Weights of a small GPT-style language model, trained from scratch on English Wikipedia: 7 heads of 32.
MLP neurons of a small language model. Each row is named by its layer, matrix (up: input weights; down: output weights) and neuron, and shows model dimensions 32-159. Each number is 128 + 24 x the weight over its row's rms, rounded and kept within 0 to 255. Numbers have three digits each.
After each neuron's rows, "fires before" lists the tokens most often just after its 100 highest values on Wikipedia text that the model never trained on.

L9.up568:128089145109126138152156136136145169147140162144124122137068115146090188150149136115127100159133097142145130126083120179120115127099139136123074120172133122112126177179123131097151174124117122131144116150143141126123130116120120092155131128112097112182178114125132107123162138124116060124160134139171119112121121107097139101123133101145093111122110118151080142171191090100138175131131
L9.down568:088152170130134093131123148152147103151136106143128125112114113105148140141124162138142125127169159163110166107126140124173123163128167150107140125136108087129144163121081157130118152112118154146128120132092078130104144126117106126128128136154152160133130174155122074126122110081062120133132140100121150124120103105113130121101153124095146139088088176142134126127119092142097124145109
fires before: "ed", "al", "ation", "y", "er", "ing"

L6.up846:146147109120146117136104110146093169097139122114154129129194129128119130137124111125131119116147141135122152159086127109145078136101143184114147150163113107175162132142131134199138123137127134163115140101162161106101090119182132115110125145129170114154117112131077112150170127166138086110148118101136119126125163091137133127140118159118144131167141130144084148150162126109107114127145
L6.down846:119104159105145134109145143128098088101133164119147117114133130106112142107143134142118133090127102160094090084083104121105127099139150168164127084149148121131144156099130102130132123117155090137074132133079131115091131174129161175160068114138095144084203137143109183136105101164136113136133080133152163157142158099097140176132097133139117123157150135112128163116135125135146123163145
fires before: "er", "m", "il", "p"

L10.up403:138120153176146146137129144136110106081130129120109108087141142135114148181146126150151128137134161180130129109103113091153142127156109138144096153139119117097172095160142077091153119124156110130098178137117144113100109142105152135106121146070141106148124141156154099106113091100076120179139123139121171118145113148132126134138091101119127117150110134137096154139129114152097158136112
L10.down403:157077118139079124109127138128104110090053106137090146109117089135155069111118125102152144154121138123102119121132134092150130117138148140126174120135129182128066089106120131081127145119141149126148131154099127174120118117169140103136120144113201102130154125120134129162125161148163168160142107124111136197125109124134138165153114155175124141150132139140122123114127135142138126097158
fires before: " the", "e", "ment", " a", "ed", "t"

L5.up501:146161109133140143170142126161123141114133154125161105150143116140123133129166119099124125136109072114111089092127171140134130173125137109178130126114172136128142094087178129151090192156142147107124149108168127112149096114116186129128082163118130133098126148076093124141138129107123123178119128101127162128119121161160146113127130142099160141070122118095121132121055144101174122134094
L5.down501:095152114116098099103101152094075143191180140127123162125078110093121156109170107131171134157140140114104136129079077144159120126123132125128092130151128118092123124142085148171116153141166081160123123125101124122147160128124120169142148112126122156104140126140172127126110111171093133159144132134134155153141132146134123138125149145154122137144133124137107098052126139075145145141124
fires before: "\n", "e", "et", " The", " He"

L3.up514:140111115116135138126101124104132145162102085107104127092073142171095127118113136134156120138112152143097096089153175146123176133142153159184109128144154102094162145126145118091141119139122138109111107126114128122133120141069109114138162153125076083132125091110122145136136081137137115149168093138144140136131134113147108098138123114109173105124105109137143148149117106166082122103163
L3.down514:126120143110145131154138144126137127136106096117137114128158147133127107121086133122103133093131105086096139159127154107119162107132107134157118132144133098125094168115151114155123119087147143140162143132191184079121033139130106118138135142090163164083101096113161155146127193155103136127095114124140124147119123110173161140095186147138145149080134147100092116150154147146120099137085
fires before: "se", "t", "s", "age", "an", "is"

L9.up467:100068109117123122103138135095128150137125128136116078131090099133124146073144165174099097129125111115172128140091140104116126135143120148146097151158100141137099145144096156121115087145062131118135113142113150144086107149130153202081125119132147098160146103109085117143125125137125144116117116132121120134123155104140136158162132129175078120153132102154116125140135081123131122089154
L9.down467:081114129122135134113110130159111110118094150166098085058109093143124073125107116139122149149132135082182132139112129140127135164133132089099124148136176134138159111143177099106154107118151127113129131142153143146136172104105119153116147110093140147115122150129112131083099149124088158088108094151131129066173156099131118138129143115118115143135130138115125142143142150188155118172109
fires before: "ion", "p", "ag", "or", "er", "e"

L11.up570:132115100138124152195146150135117127102110158099127134102102136103166105124123158152134133154110121144121106129079133127160136142095165119141189139129114144116104152126142110092103127161083143125122150113151133119140091114143110176118148115130110106117132090172141121104090117141126096105100104066089157142095154158121125200132124090098153106121124118154173118143123126140136090108179
L11.down570:141123108157140087107160171122149108101147107086100108122105103166126141112089081102180148089151146079080123126140127079114137144149146187159165141129135102154100146143183125139124170127124117157103112137126148111135129115117178129127093152143143086143140087141131106109158171091118116130142137125113114178113114152162130134099143116135083100105104120130146098100123140065133129141114
fires before: "as", "n", "ing", "en", " by", " s"

L2.up167:151074118134088119144138139147150108111113161168101146154096116114131137127145076136108174060107094131153141090143128104120111127114129106146089091151134164077121098127170123119168139127109142124162158096161168103136106098114130133141090105125146130154142156127111175121147126159132137138165138135124131113128140165093139109126160150101104147116142075154139109125108137130107076105135
L2.down167:161103140129131129171137083151113105126154140152109116121111101098146112093159095104145158118131081176114117109154083128194087139131124123145135115131120127118087127120151115110179127107126161128143135113132146088155148103102130133128098134135142138195169107134128107138110133153083113118113182150136096135120175180129167158108125148080083096138159097165126143095046152118153126132133
fires before: "s", "\n", ".", "\"", " R"

L9.up833:124100092113105152153138131153123138106071148147147129141179092118096134113139112117117161133098123120149146162168151134131094069135112123124128146169120125145104133091126132183119123084137159122147140114164161089162148098139110117104122083133166083129124155123173110147108127111171134126120110134114132089106151087150140131158139127099139110120119123119159125099105169104133091134144
L9.down833:143102150111115154097142106139102151131189103123141133123150058119137153087108098116178112113199111121157090117118136125151110140169108070160133140138110139133111115180127153132129117158125060165131124116159119148160142133093158124142122123089135093139105173127124142139105126141116120128146142121128116106167124121139137145093113145131122119148139132120141120133133142134153115138100
fires before: "ct", "er", "ia", "d", "p"

L9.up24:100151164151108163112134142130110175095115121140111164147141117124109176125163131168108140096105146116140133137122140158134109097116139113151162140135130157125129073180125159100124138148150179103120136100094158100171162115104131121172147182103133124159117127100095156136145106137163127169112148115091127113151100108131127143127114094079117120132131135135073164111165112147099138126125
L9.down24:128145122125103194117101123130139115137136145118104100114118122139201124106138131136158142155121142080135123138138105118141138137133121120148177099103101165108123147143081080165142105106121108111116149105128127150120109142139153125112108133130151135114166155127139155133085174094140153144144149092137157143136150126116141127115059132143144125078101140137123132150148110130133100122149
fires before: "ce", "c", "y", "s"

L10.up575:091086137118115111129156110125104095176086155131161122115132119142118105094143165132156126125102174123173099122099123140146132098172129126144119125142101098176131081152095117173139108084154122087181115124133134127142133103116118113136157163163132120123064125117167122110106128131114160138162117123137156116107157106117136130122094104072081136129116136124150115154150156094127088115138
L10.down575:129112160161139107136122148098133148126106107138116159149107148091139158132114125112084119173142142132130143178117104117099109112124168127156128090115084102107202107130092140127114100142112133089091118151125114145141150083151117070149134118130109113154182117137129138136132168129103120137122131080121139114079116128170119133098089110118110150107136138146176190164101163116125142192141
fires before: "ct", "g", "es", "ch", "th"

L3.up737:068072112175144162139119113152173128107119081092099083112085127133121095101132187155090130136115111128137171161151117139127106126100165100097135115127118159219134137130103125148149108136166118134165133137109136114134122125080164107174115158129119120135158145100111181170136157161117113117108131124084130150107163135119156105142150151123158148129148106122137097151113097149109148151135
L3.down737:063100118114115128131123099142140105142115116119087144151148093127141137126146152140147076166105118100136116083172177114109131099117108131134154121149143162159134149151143131134121130104124142136126151139139133103129117117081123143132126109128120177119104093097187161133095150152124091104166141115109149120139122127096140146165117124108114123111105169093133134112137061156153132086165
fires before: "er", "p", "e", "ed", "el", "es"

L9.up815:133133107170134166125110140132143124164144139135155177140144121112152131151140109194095115124115117144140113125095108136117102115108205107160146106116130111169140137144133083114130141104104137124174136150088132132130063168118109147134124097123141127110164119133108158124100125182159114127127111139090122142134176196065210140119122126116123123109124157133128139099134103157118136113124
L9.down815:105094104139135108152140144110136123112087140161109108112131149154145130141142146119154115135123122162117117129116150102122110087117131161156123129112090119109096135129104123139151094110119138160106120170106144129132076123155108158139089141147154119129134122138166144188145152154128126119122130133141157199123146103109113117117114126131088188141133119174160118112131139117083120142202
fires before: "ed", "ing", "e", "ation", "en"

L3.up807:152100166122151156118108123139134130149140140114146144131133108077085130109107096104110111129115108133144061081156104157121107111177145130168106124101129157108099145120110142142131159142118168101141114145113111109139103126087107150092148121108097094164107086141113136130149124135169149190155141159109066142137120135132110101142122182124144090124125121169103127111121136111138104186134
L3.down807:153160130075148118172143080146078150140115119124184114124133119087176129118124118120110142133097112126137089116152106127138155146119089097092127160165116126088095077075152101126132141111120151156107104132126137100107144090124134157149110119153134155117126124108127142173135167143118146154087150171139160148163170176126167111132119120134113145106114119125141140086063129147173145118085
fires before: "\n", " The", " He", " In"

L10.up34:137099116123128193128102137124111154107126121060140091115142140179156145127125102097092116133080129126110136090145129086139166138119121100163169130146103102171150094118147099161148125117128093104126111102146114123178108109147119120120120133142150113123126142136146181144124100162089129136134122133087134145128120152172123120130159111169159155130155121084087110140089089114109135144125
L10.down34:126120107118171115140153117130126123089128124155104169101158096111107147105137126141121136126113104176178089108148143151119123134118116129151139094109135118123075140113148084136166128151160140166121176102140121164097149128045132146110136134129133146140134079113135089146123146146112162119120164086133152108157103132080146100162135091101107110140124174109138133154149115158114128177166
fires before: "0", "er", "ld", "p"

L3.up874:158113132109134154166136118139131139111123096144138102114142142143109168128116106121114120108099135150104136113145179091116101143140147136142161134116142162144141126143164107140106139169123164114144137126140171139118113101173128169112128149073128141136142139119130113156106075141109134162117184126109124146086174170145173110126154079131135125137124161115130137085137160085098161104127
L3.down874:126167107161161129108118140127081129113140093090155100186116115103127133123106112144135156110141142065129134125103105140097109136145118132150155113127099103141146145100108146100141127090125109114114118167154156092127111102093108142127107142144114118141112106137114155127095065125115118138122152123176073137135099132146130120100084127142104118135095128122129101178118186159146128151132
fires before: "c", "nd", " to", "ig", "er"

L3.up548:162121117141131146161156084123152139176138120114137182123171135141127117135111066166112165086154136112141149118136134145094127152111140119128142135140112130100114127131127134116138125126145141138141096154116071086106147135146140129125113112106150066091132139097137157078098119136138118104122089138124104132139106124123104120105149143098095135166170111145132164099117104102115088093122
L3.down548:122193132061126144110152104111117164163119164097142114136156145117170105178108156123160158135138111112120128097123120081133113131125132113124140122126122133100181161109137144122109095151116158139102102141171093145123125114124094156129155160151113168107125130108109092115104136123134174139106118117146091142105136151119111131116110132132149113124123146142124155100102124105151144156116
fires before: "=", "==", "1", "2", "==="

L11.up371:130152133130151099148168108124135165128103143137072149128136146140115128172157112128087116150145098148058108118122161072101066117120175134141149130163116135093127147124124087141114132113123119139086123142112126127136145139102160129141135103154163113133113139112120147182159114162117137125119117127144120105105158122100131149173111143144146130089114118133113107150168095161095108107130
L11.down371:141140097111154155138165129157116078171128113133117137125136176146125094128152152122130113134085126165090147150147069123109146149131185141128146132133109088113168135160100148145120161105136139130147083119142103114131150151155143139124143144129096133143104138136066162118153154115081172122116143111112107127092103104148085110172160151126111117113146144135144164152143141127129122158153
fires before: "ation", "al", "ate", "y", "at", "ou"

L3.up333:106169135127122141127155110167148102127125124133116166151110140115106101113109112132098113138126126135084174130115138113092111113106102175128086157158136121103155102151156072180143160116135153077154135142116134067095168117170135091143159136148111081119130110138105129124146134094118171157126124156144139154117128148170131092132115132145112101144129109147112102118168131162137111111141
L3.down333:120155152121117125125154137176155125154116128138150137142081174135136087128124104129145139138149115169114134112091152142125112101141124135113113105145110128137120152101137099083117106085142129060120148134136125134162159096137104128140130123193174118146132106145148116132096094128131171118131099160153110069107180172143129159102118090118097163128096113167043102119113134138108160137115
fires before: "c", "ig", "ct", "k", "en"

L11.up245:182114130149092135095143145114171132156139154127112140085115134165132167132134139120101161127111095133133096109175112141156094150126104117170116134120108153082123065127142148089141150110124154103177121119143162136155074114126120128122146112142093135163126145111135163155106149117104134123099112119134118111159118124131088157143125150162086099123144120142142110117099108118158087095117
L11.down245:127099131121132138105143127160098119095091129110100110056115174117144145142170115133108145143111134118133117138139095108152062153115158087132100141150147142111131123119159140103123168083114122147115103084151174127140137088114113141140125099143106145124143137136126146142101165133141105121135164130123134113152138161142168152134095123140114116127158130157128114098074104113144171143134
fires before: "\n", " He", " The", " A", " H", " In"

L2.up671:138127106140115113110091099162087170158126170119159120088123144154137142152132104108149103136117160144146139132147148166112157145147094133142134159133102113170121098102134111121143107140149106096100100128147119085082101139138113089139111138143125139135148113129106095122163121142135120119136150183096076132153161088118146126140148115145130124124098102124095127176125114145120131082138
L2.down671:144117106108125110095116130144150114133155165077152133128115147166103136146143106148167113094092113149142134124161147137133123129169122147131140112128141171141114146116138142128168090143128085151124118132136167121110177106176109127123144108130144099077111138111119137171102170151160142146127123088163094095118121100161124117163123128067123177140097143122142104127068135115128088159105
fires before: "ed", "ic", "t", "%", " |", " I"

L2.up453:086117166176144170167102107165120136147113109120112164121117121128076090167107095114190122129129136134125078142148101110148157113148114136104142159144126100144145081119129128085135158139126114106126156096123115160115153136128100107119133146133128133150130121096156109153133134137117099140130132172135118109160123139119094102115130150112138130110097131140092122179122095140098154077168
L2.down453:149123144151145126121137118124101119151116148108122200133123182166119093127109147124163113157127124118114139078139191143195115128131151121133100142087108177117154164101107160151139125124107144116101160137104102132101158095143138152144131108101164154130131136098113105106121124147094108144146176119139147126144098147156144094101139140115139174124088121141115109139132121126107110109113
fires before: "e", "ed", "ary", "t", "age", "l"

L6.up772:126126149141126165163145151147120132111111093089134105144162174144090141093124137120163124160114126169052116133108170131115082110102176128148148130129160156131128110120132110166130134143143161166143139136119169143112114154144109130088137101146105131141121148206123095104089136107118152129147111121172123121156109137136151108127157095159139118084144109111135132128081121096142176114165
L6.down772:127085131160075144148135112106145102132131143142125090093115106105096126109098152092094162106140119107096145134141133127121162160130138127084127099128101109158169171132113126139085112149132137076123169143113125150148120115152139159119143196156140146175177095136151128106112119152117155109140120140132078061144151096114110125136128162082119104158123141125148132173098160116109150156127
fires before: "|---|---", "|", "ed", "|---", "p"

L11.up17:153133108124161108151140112135130157191163170153100164144096141130127141098123122161145108115121125114169125148125132132127125112132087140176133142142099155098086115133151138125108113130115140138095088177123159147146146079110107133156130148134126128147141117159133100136124169156152147117126081119123094121126131090083162114130116110147099114141150119106078074135137095119100119138122
L11.down17:107144130086158148128139149142176115119119096164099100136142140114118112103149122144136122119187122123139141176134151070130152180120135134117068154131135118148108199163123096110170123087129102093123118136148123112132105140126142158096167138143106142142084165114105118103132178116124151122118158152114120161108130131142099138145140115125109146112112129135132137089121166090141114113125
fires before: "ent", "or", "er", "ic", "al", "y"

L2.up573:113142115137159140141146114130138108120147111132149177102146122126121093107103125116107096162109124113095159071116145154153111095111120118127116115120110145090119126094144127156142131116155113128141119093157104157119112130110124143181137139086127139134148166135148102127110109129132119129067095150122123116159123122162119124141110122104119156144101124115099101132178140102121133142141
L2.down573:164088104115152124130144105163144132162131086160106157104125142162091123120093106127166132126143141120094176114145155096134133127124109137134098138119088143147124105117103126164136165123144142154144130136125116100157104067161098096167135113118138127135140114095151102114146137114119144148117115142146150088096121167130138165119135167071139085135162094141124133140124115103109124154103
fires before: "w", "ess", "ak", "ter"

L9.up10:158122135091144120110132099180149138114130149128124131110102132133093154142076071152169104131090095146104187067155102134128121117120141159127091116095145144100069101153154151112174135140123135140149151079122117113153091123109139145151152162121081111126099125120109151086144174160109111146090101177162161135153157155132140128120149115127128104100146093112175130111084121141201116121157
L9.down10:157129165116159131118172131120112143102164151161116155096115108108167176153105093098150153105130080130109138134137078079128137097097166106115113131172148150111108110102181178121137136120116139147161133113153142117141126139101129155113120127123109162141129137118134117158156131147069127131123145119144166119154169104117155122131113162154128100105143103144115103120088091158176138120137
fires before: "\n", " He", " The", " S", " In"

L9.up821:133149124080123126131158109121162098167119116154110149126130171143127174137117135122139139117112107121143141116145146094106091103134135163157152108140175129074095122112121072110143131136114155190098096156125162158093137069101160103146144127108131126138139138172135127147071110146115142126137174180145124112125104109136100107175143150147110082118141098096115113166165087095140137119123
L9.down821:089129118104119141144174153086149153130157114156119158131161135116112129111151090108131107121113152140144142173145138118119122117128107103144158060107106092152078183127153141099120162118135119148142112147128145151129113161138146117138115102101142140122134134120118120134167131118143151135132149171163093143127131123131106144175143169125077144124116157113136101119167088132177135184141
fires before: "y", "re", " of", ",", "al"

L10.up124:117134179113140149118136128157135169130102152124126133146145163103093145101114084104089138134108124111093121131127119146112101149141146153091120164124140127114133175088149115140144148126083104133142147071143164145174153117174141133119108124143106092176108122124139112118116115137121142116093140190077120144135137124120152091136125149119148096093134177098126163099150139113111121106130
L10.down124:126091121092209099090142129113125143156121126138143106151123112093154106093118105117085092121107191100120102150135095140113164136121140116137119119134091107101158139095134099107117112174138128118117125108149066140116137109086126134151125149138164118133147111111147143108119141153144084161126114108133105121158112118161166144089174134141084138137149130166146122165140098114122146149109
fires before: "on", "h", "ig", "p", "er", "ame"

L3.up437:157150136170168155085121101129149152125116147153103165129162152086093120065136154150136140104109150150152155134132142147148125138184163099123147160131150066134128134115117114128119113138089136159090108136081125140143164142068136103109186164110151131150110109106132141134110122164120196114131110139125082110138095142089097140089135150069122107132153168111158161083080146068115111071109
L3.down437:086156125140157144123182108104132135153142163112133136118154112133090111166085123109167116169125116127108151149109092128097138093121111140131112164101184165137123169109130173135118120113105163132154085144154122126146122117180122153168148116177152141100117122103164169108102162116091129123115136159124074101118127091127110108134146152153098083096131100129126149113106127112106138096131
fires before: "1", "4", "2", "9", "3", "6"

L5.up365:107155121144125110101145095176134131122135082107154158145094093152174146141132127116102122122124160153111133139190160089126096138147108129145131112174127151109118091159095152122117135116151123117164122104122137108086117142145178099141133187089124121125119145076119132128090151089148167135128118131079131155127153158107089149127121157160115139125121124108096098112188143174111149154097
L5.down365:100162142138084170126109132118120143126135116119125149131152139149131138154131134070109145169105120141132100111210102110113157131131123110155115129111128123145092127148125118155105101127128143110133135136104121145146102090157112155139138220159104104172135094125146080093093117141139122159125094110153121156120166139155131106093091080087104126112122110133104137153118147124128141166113
fires before: " he", " the", "ce", "k", "c", " it"

L11.up756:148110126132126157197133149173119143104108105118117087115098196124131130121133119136146165155168107120139127125141119117159084120143160164117148106160145142109139139123112152120150110134109168136157090152178160063122133167113158138130139161108078147130112141121099092140072172113108083141135173136137148191134143083116175096110130111141137123097121092082111092104058129099128147110146
L11.down756:138122164125121149103102137153108171153145148124155139102097122103089164111148092131096162148111144108115124145093055194151130118113110055126138126134114123071142122124156129114105096126153149179130118134117120142122123148126122198109089130144112094139134120118135103139165159110137115157101098116145144147110107170078142146125131118150115143157113126122078151126141110120115158111119
fires before: "\n", " the", "–", " T", " He"

L6.up580:145107123110152094142150125157080151111138144130113106127164158117109079153135127136092137100134124127116188118103133136114119073105070165149147127134171163092143126150159179182132135165133110109095158176108159117146129136176154143094119126123159087117128147122101142155127139100131140108127135129103116086115104158151129139142146137142143117132177147097111129118164122157144141115138
L6.down580:137152164139119124074094159143090098138135130150120065131121121118117149111129074125147133136098116130136114150118072097143113119157116120094103135137157124122088160109128123097111094112142121136131134124083062121138112107101119149175118094134155091156167124186149164171122106117177125143150134124128116118148121136119125102115105091092118135133165156123106108099119143177178168134129
fires before: "m", "p", "n", "t", "f", "s"

L10.up227:122121095103128118156083126143101125120147172126162147118069144135116137114146107105137126124120129133104122149133088162167123116090129091118182094119086146113138139095132130140127107139144138090104131127134113120156091122139125154157164137109166094151140102121125154116121083144109135136129123122101150167141137148124150149156079189120136123159127104092144096162146129156153098142159
L10.down227:116129100093163182098173132104117148148145134092126108156121121141131119099110134155156113130122123122123156104127129097122136177136129123164183129140128112118106137080130125116085134183139156177129167072151124092124104152151087082148111151113112098154131123136095174138077110136132116161117104156113116116148142130126125122128139120172093152104088153153120131132121115109060105140131
fires before: "l", "le", "ing", "en", "al"

L9.up180:143161109123140142099099119142110175079132119141113077151139093167138122120088098096117141115114102119138161090093210141116124114122122136135143145181181113123139156130142141135134139134153105136123122151158140108119120089110160129071109161173100135084129149133116132128106157107133136106130140140123115097121094124166142123130128162126136129152144150137161129114100151161122112124134
L9.down180:170144162114132117121157149144077120121092111122115185103142124139126151110180113125105134116110096158184170118124119113135110113127147171124077076102121163135117104109087127050117138135097124165145145100126077136116147133122133103112160132116113111133139106169099112116104136105139180118149115109145123150148145113128088174116141115166127196109162145099133130081129128139159154111134
fires before: "g", "p", "t", "c", "er", "v"

L11.up145:151083112116109130096150151112091161163145135123151180086103145123131091131120141093116075164133098105137143140161131169141129119093178098146142128130106116175148131137156145159141119123148092106141067101123096147170140128098138095160122117141117150188144119107154175148144118152126120099128143076110102157145088135078128173108134132124145096124118092128134127131110126118112106125146
L11.down145:124138131134091128120152105102135150121161121113098142169123105143155132094096115130157157127157118137143139134121146125143093102166158143119141135120164131133090124145120122094086138128131128161099183119129169147112135106094156122161108095108153114168142144113084132109151144166122134138154143122116155174133114135116145100165155138173109093117161118089137108082175153160114126129148
fires before: "e", "er", "es", "y", "ing", "ers"

L6.up785:090085074144156112185149146147114115112151085108137098156151152146112130051156092139142158115105106143129167157146105128133107120136182115134079114144154099131104122112114086153084119074139176120070123120122135125108119083152112108085122122114128128138153133131172127150121130138114108093145088162133118105141147130130107124123165173106161137181100109150147120127129109161171117150090
L6.down785:105145114119159150147155109150135089114131087184155182134160126095102107121167147110135134124093137141105108184137161151131123123153193148139146112105092109104123187140082129110132141132165138157096118103127087130136105101125111105129101137176132134121114134140162136129085154101167150156120170153126101119130169098138094097077097162152113122122128083094106122182153165144119086139096
fires before: "ct", "ry", "d", "er", "t", "l"

L2.up527:110133157166133122183134159128093113092129093168098129129139092150149112096136137141141141135113145132177098109093082127079134109163149089134152180108130145121177107174135137115127124124102167146153126109144136103134117068132160128095140146105145133077110124112117118141164093144157161142136138111141152169107118145121118148117088106125099116166133165151165092158132110123109080109115
L2.down527:106116120104141183122158134128130121117129153106139121136164135148106153122179150125158107172090180130108113108102106128156091113057170086103100159081132121152110090117075146122170115119119093158134131124111112135107165154073092147118126130142154110114103112133082103157125144104080164158137140128153153097128145144155105159170115159124135121111165137160098139120153122123161131146155
fires before: "g", "r", "th", "re"

L10.up651:159128127113133118067137152085144131075146105135150115121140112105157107125152122186156147142103152139152123179166126122107124125111137139147133132134092148132111119127110087112129140083142099108146153136150154136084117142109207133150135117106161099135145120102132133111143121151099091141147114124132110114152127117110156143145136143145135121132145127126087149139106146135074094136059
L10.down651:094117146165098115086107113184106123168102108118121132111134077123123137138160124125108106141151149169142165118127078136130142129166102129131144127126126116173158171132081126111102120117110105115147094112168080159171125106141098162094132145132138137135115114116128108112142124075156121144121166138129134094118151114143125139126104139145120129105086103102124139109157137159102100104125
fires before: "ge", "g", "ct", "el", "it", "k"

L10.up826:111158085162144129143085130147131098132151176076148103109142120115180143067129172135154093142086127131134103108111117122110175106126102141166146164111153132123092136092123119140140114124161128130171135113128133109138154136140165157140130085131123086106110153119121062157122136165117103099104150142140154135121106143145179135093095097132141102144124184134112133112098138117165101140191
L10.down826:129099151110134145189107139137107115068088096133125124130098100126154116154149155121115167134189126104100135093144173094081125147124089094157167119162134107140126133138115082118136181159150169105137150144140117099134112093094134147109079091127141137123148115115170122124186126120143139131146100138083173133105143131146138134144133092148162099110098107148163072142147194099136119166110
fires before: "en", " by", " to"

L3.up190:171113148115159120063137099119149150114133130150131111151091081169157118108152083132112113121106114150110142161136171161110106132167075104121140156160114148088108124145144116179099098093137160096117159101136130099098096120117107094141126113128144123117105120137128158103122129113119103138118095155096155135137119120131141138093133120128112095147110150136099141166127101155148122158082
L3.down190:121108162138137129109136110138112126119125170113116110098165113164164114163124122123176150118102160165113158097118141140151112132094116133095121133116060134127158147160102166117090132116136116162118073124122151118165148108155129085163128118125165097096176117156145118118122117094151150175112169142148128105121147138098121133089118146145143103152109167088134095135120122126174131146105
fires before: "ct", "g", "k", "ed", "ge"

L9.up311:153133124169079116132147127146117133101109101146137158126147132099110122104088116159084172104093143114143116122140108157125116112088086154140120127138126141133165134108177129125106072097120155165097122115119139106155084121139145140160134152128150135099106130136136177110094131152156124151131098124158108123125083172146166130110146147149124143150123134132070101153173099151117110147128
L9.down311:140142139108090113100128135121124106096136163165149166120117119100124113128148079169106140113149080140108135133109111136145119110123116161150109151122151151124130120111153150167149107156148076192106143097085095072104076135175136114155123138095095131131116128125135134161104145125128167152109145160162152136114109101123166133134139155080144141116111145153118137121135095162129161140142
fires before: "p", "s", "t", "w", "0", "1"

L9.up535:123091151112110143175156153088123105160108149107090161140111146159106140135135157136113101167114129121090142136168164080134079092117154140110123135132118083089125127146134112141113126140120121081159109156140158118142092156099157113108104139098092116107111156143115145111105140106151120104090118110094154092142135136109140125152164123142116138107149085142125127112088120102130155131142
L9.down535:106093125173100161178121189158076083102165179110138115162096121130095169146104116119120126138104140143146169110145098123140128130128180146112120112137142141141098120148131128142132084164115114162149122126100142161152100112138137104126166105153142128160131168133159133151106135122147160085104093154101145128085154175134139139130131114115116080122157124151136126107083123116115153121140
fires before: "p", "on", "ed", "c", "ce", "b"

L10.up832:148131133104097132150122099165166140131136122168115088122113149114195135164092136110107141120120137112191104135099124171100092115090160124124119122115090170143127126126078110127087097102123106124124136152089159146120120131104147134144150148142123103182138100147158112139138165179133090099162101116102139123099139121114129103166126126176139134073105125104109154120123103144139106118136
L10.down832:139109100098141130081080139172150112128106122084108132131123113137121122172120132140100107190112146109118141168086142122129118137159120140145100130126112162128128091147145140144106147126112119164155145113107124105129147156112102133092116131135131118111135052132160103127112125097124131189159115117139117118127201127111171136152145129190119132113103162103116113134182154102169140192121
fires before: "ed", "ion", "ing", "es"

L11.up582:106087081180177140149110127180167177123075118163136125111142117126139163105169075130095117156138091101184125137176105120151111131097152138131128118101133123139100112128093119134116129142180162077143137132138096160128152154093164166126113123122140120101145146155122161138115095161108126132125093111120180159128107099125155148109147161105139164167135159121146123115130124144117132127136
L11.down582:134117091109139124164144113093136110117096131139121100122097145133136175144096103122100107108114158100138162143148140111130129169163133145141164112196113112160130123096110176181139121143129116120122088136143130144121102141137138101132105120114138127098143151139115115155145130114114128100145139167139133136097134100152149148129150105104130152187124155155137107126131133132159101137131
fires before: "f", "es", "p", "h", "al", "el"

L3.up55:110065154111103149139126098128137079161093154106147124162126120085114099149107109130124163110066115126147125121121126131142142151093132132140151122134094075157111123119140188123147160102118141124147147126179136122130134134105141111110112100106151130147118125100113170146091115106108117133144093139122141111125112127144132144145156160124074124114158137095117122105071138137138167115141
L3.down55:146134153096148115118196094133110105150142147138155147113124118116085102125167109087122150092147124135124096175106111115152109119098099105139116099078136131112169132114117135112125130139141143123124102144157103137139181117063136165140099184142135105111128107141110134114150127103107140130145135157136127152116125157108158128186111153140145088134166100142067108107101144126150140143120
fires before: "\n", " |", "-", ".", " and"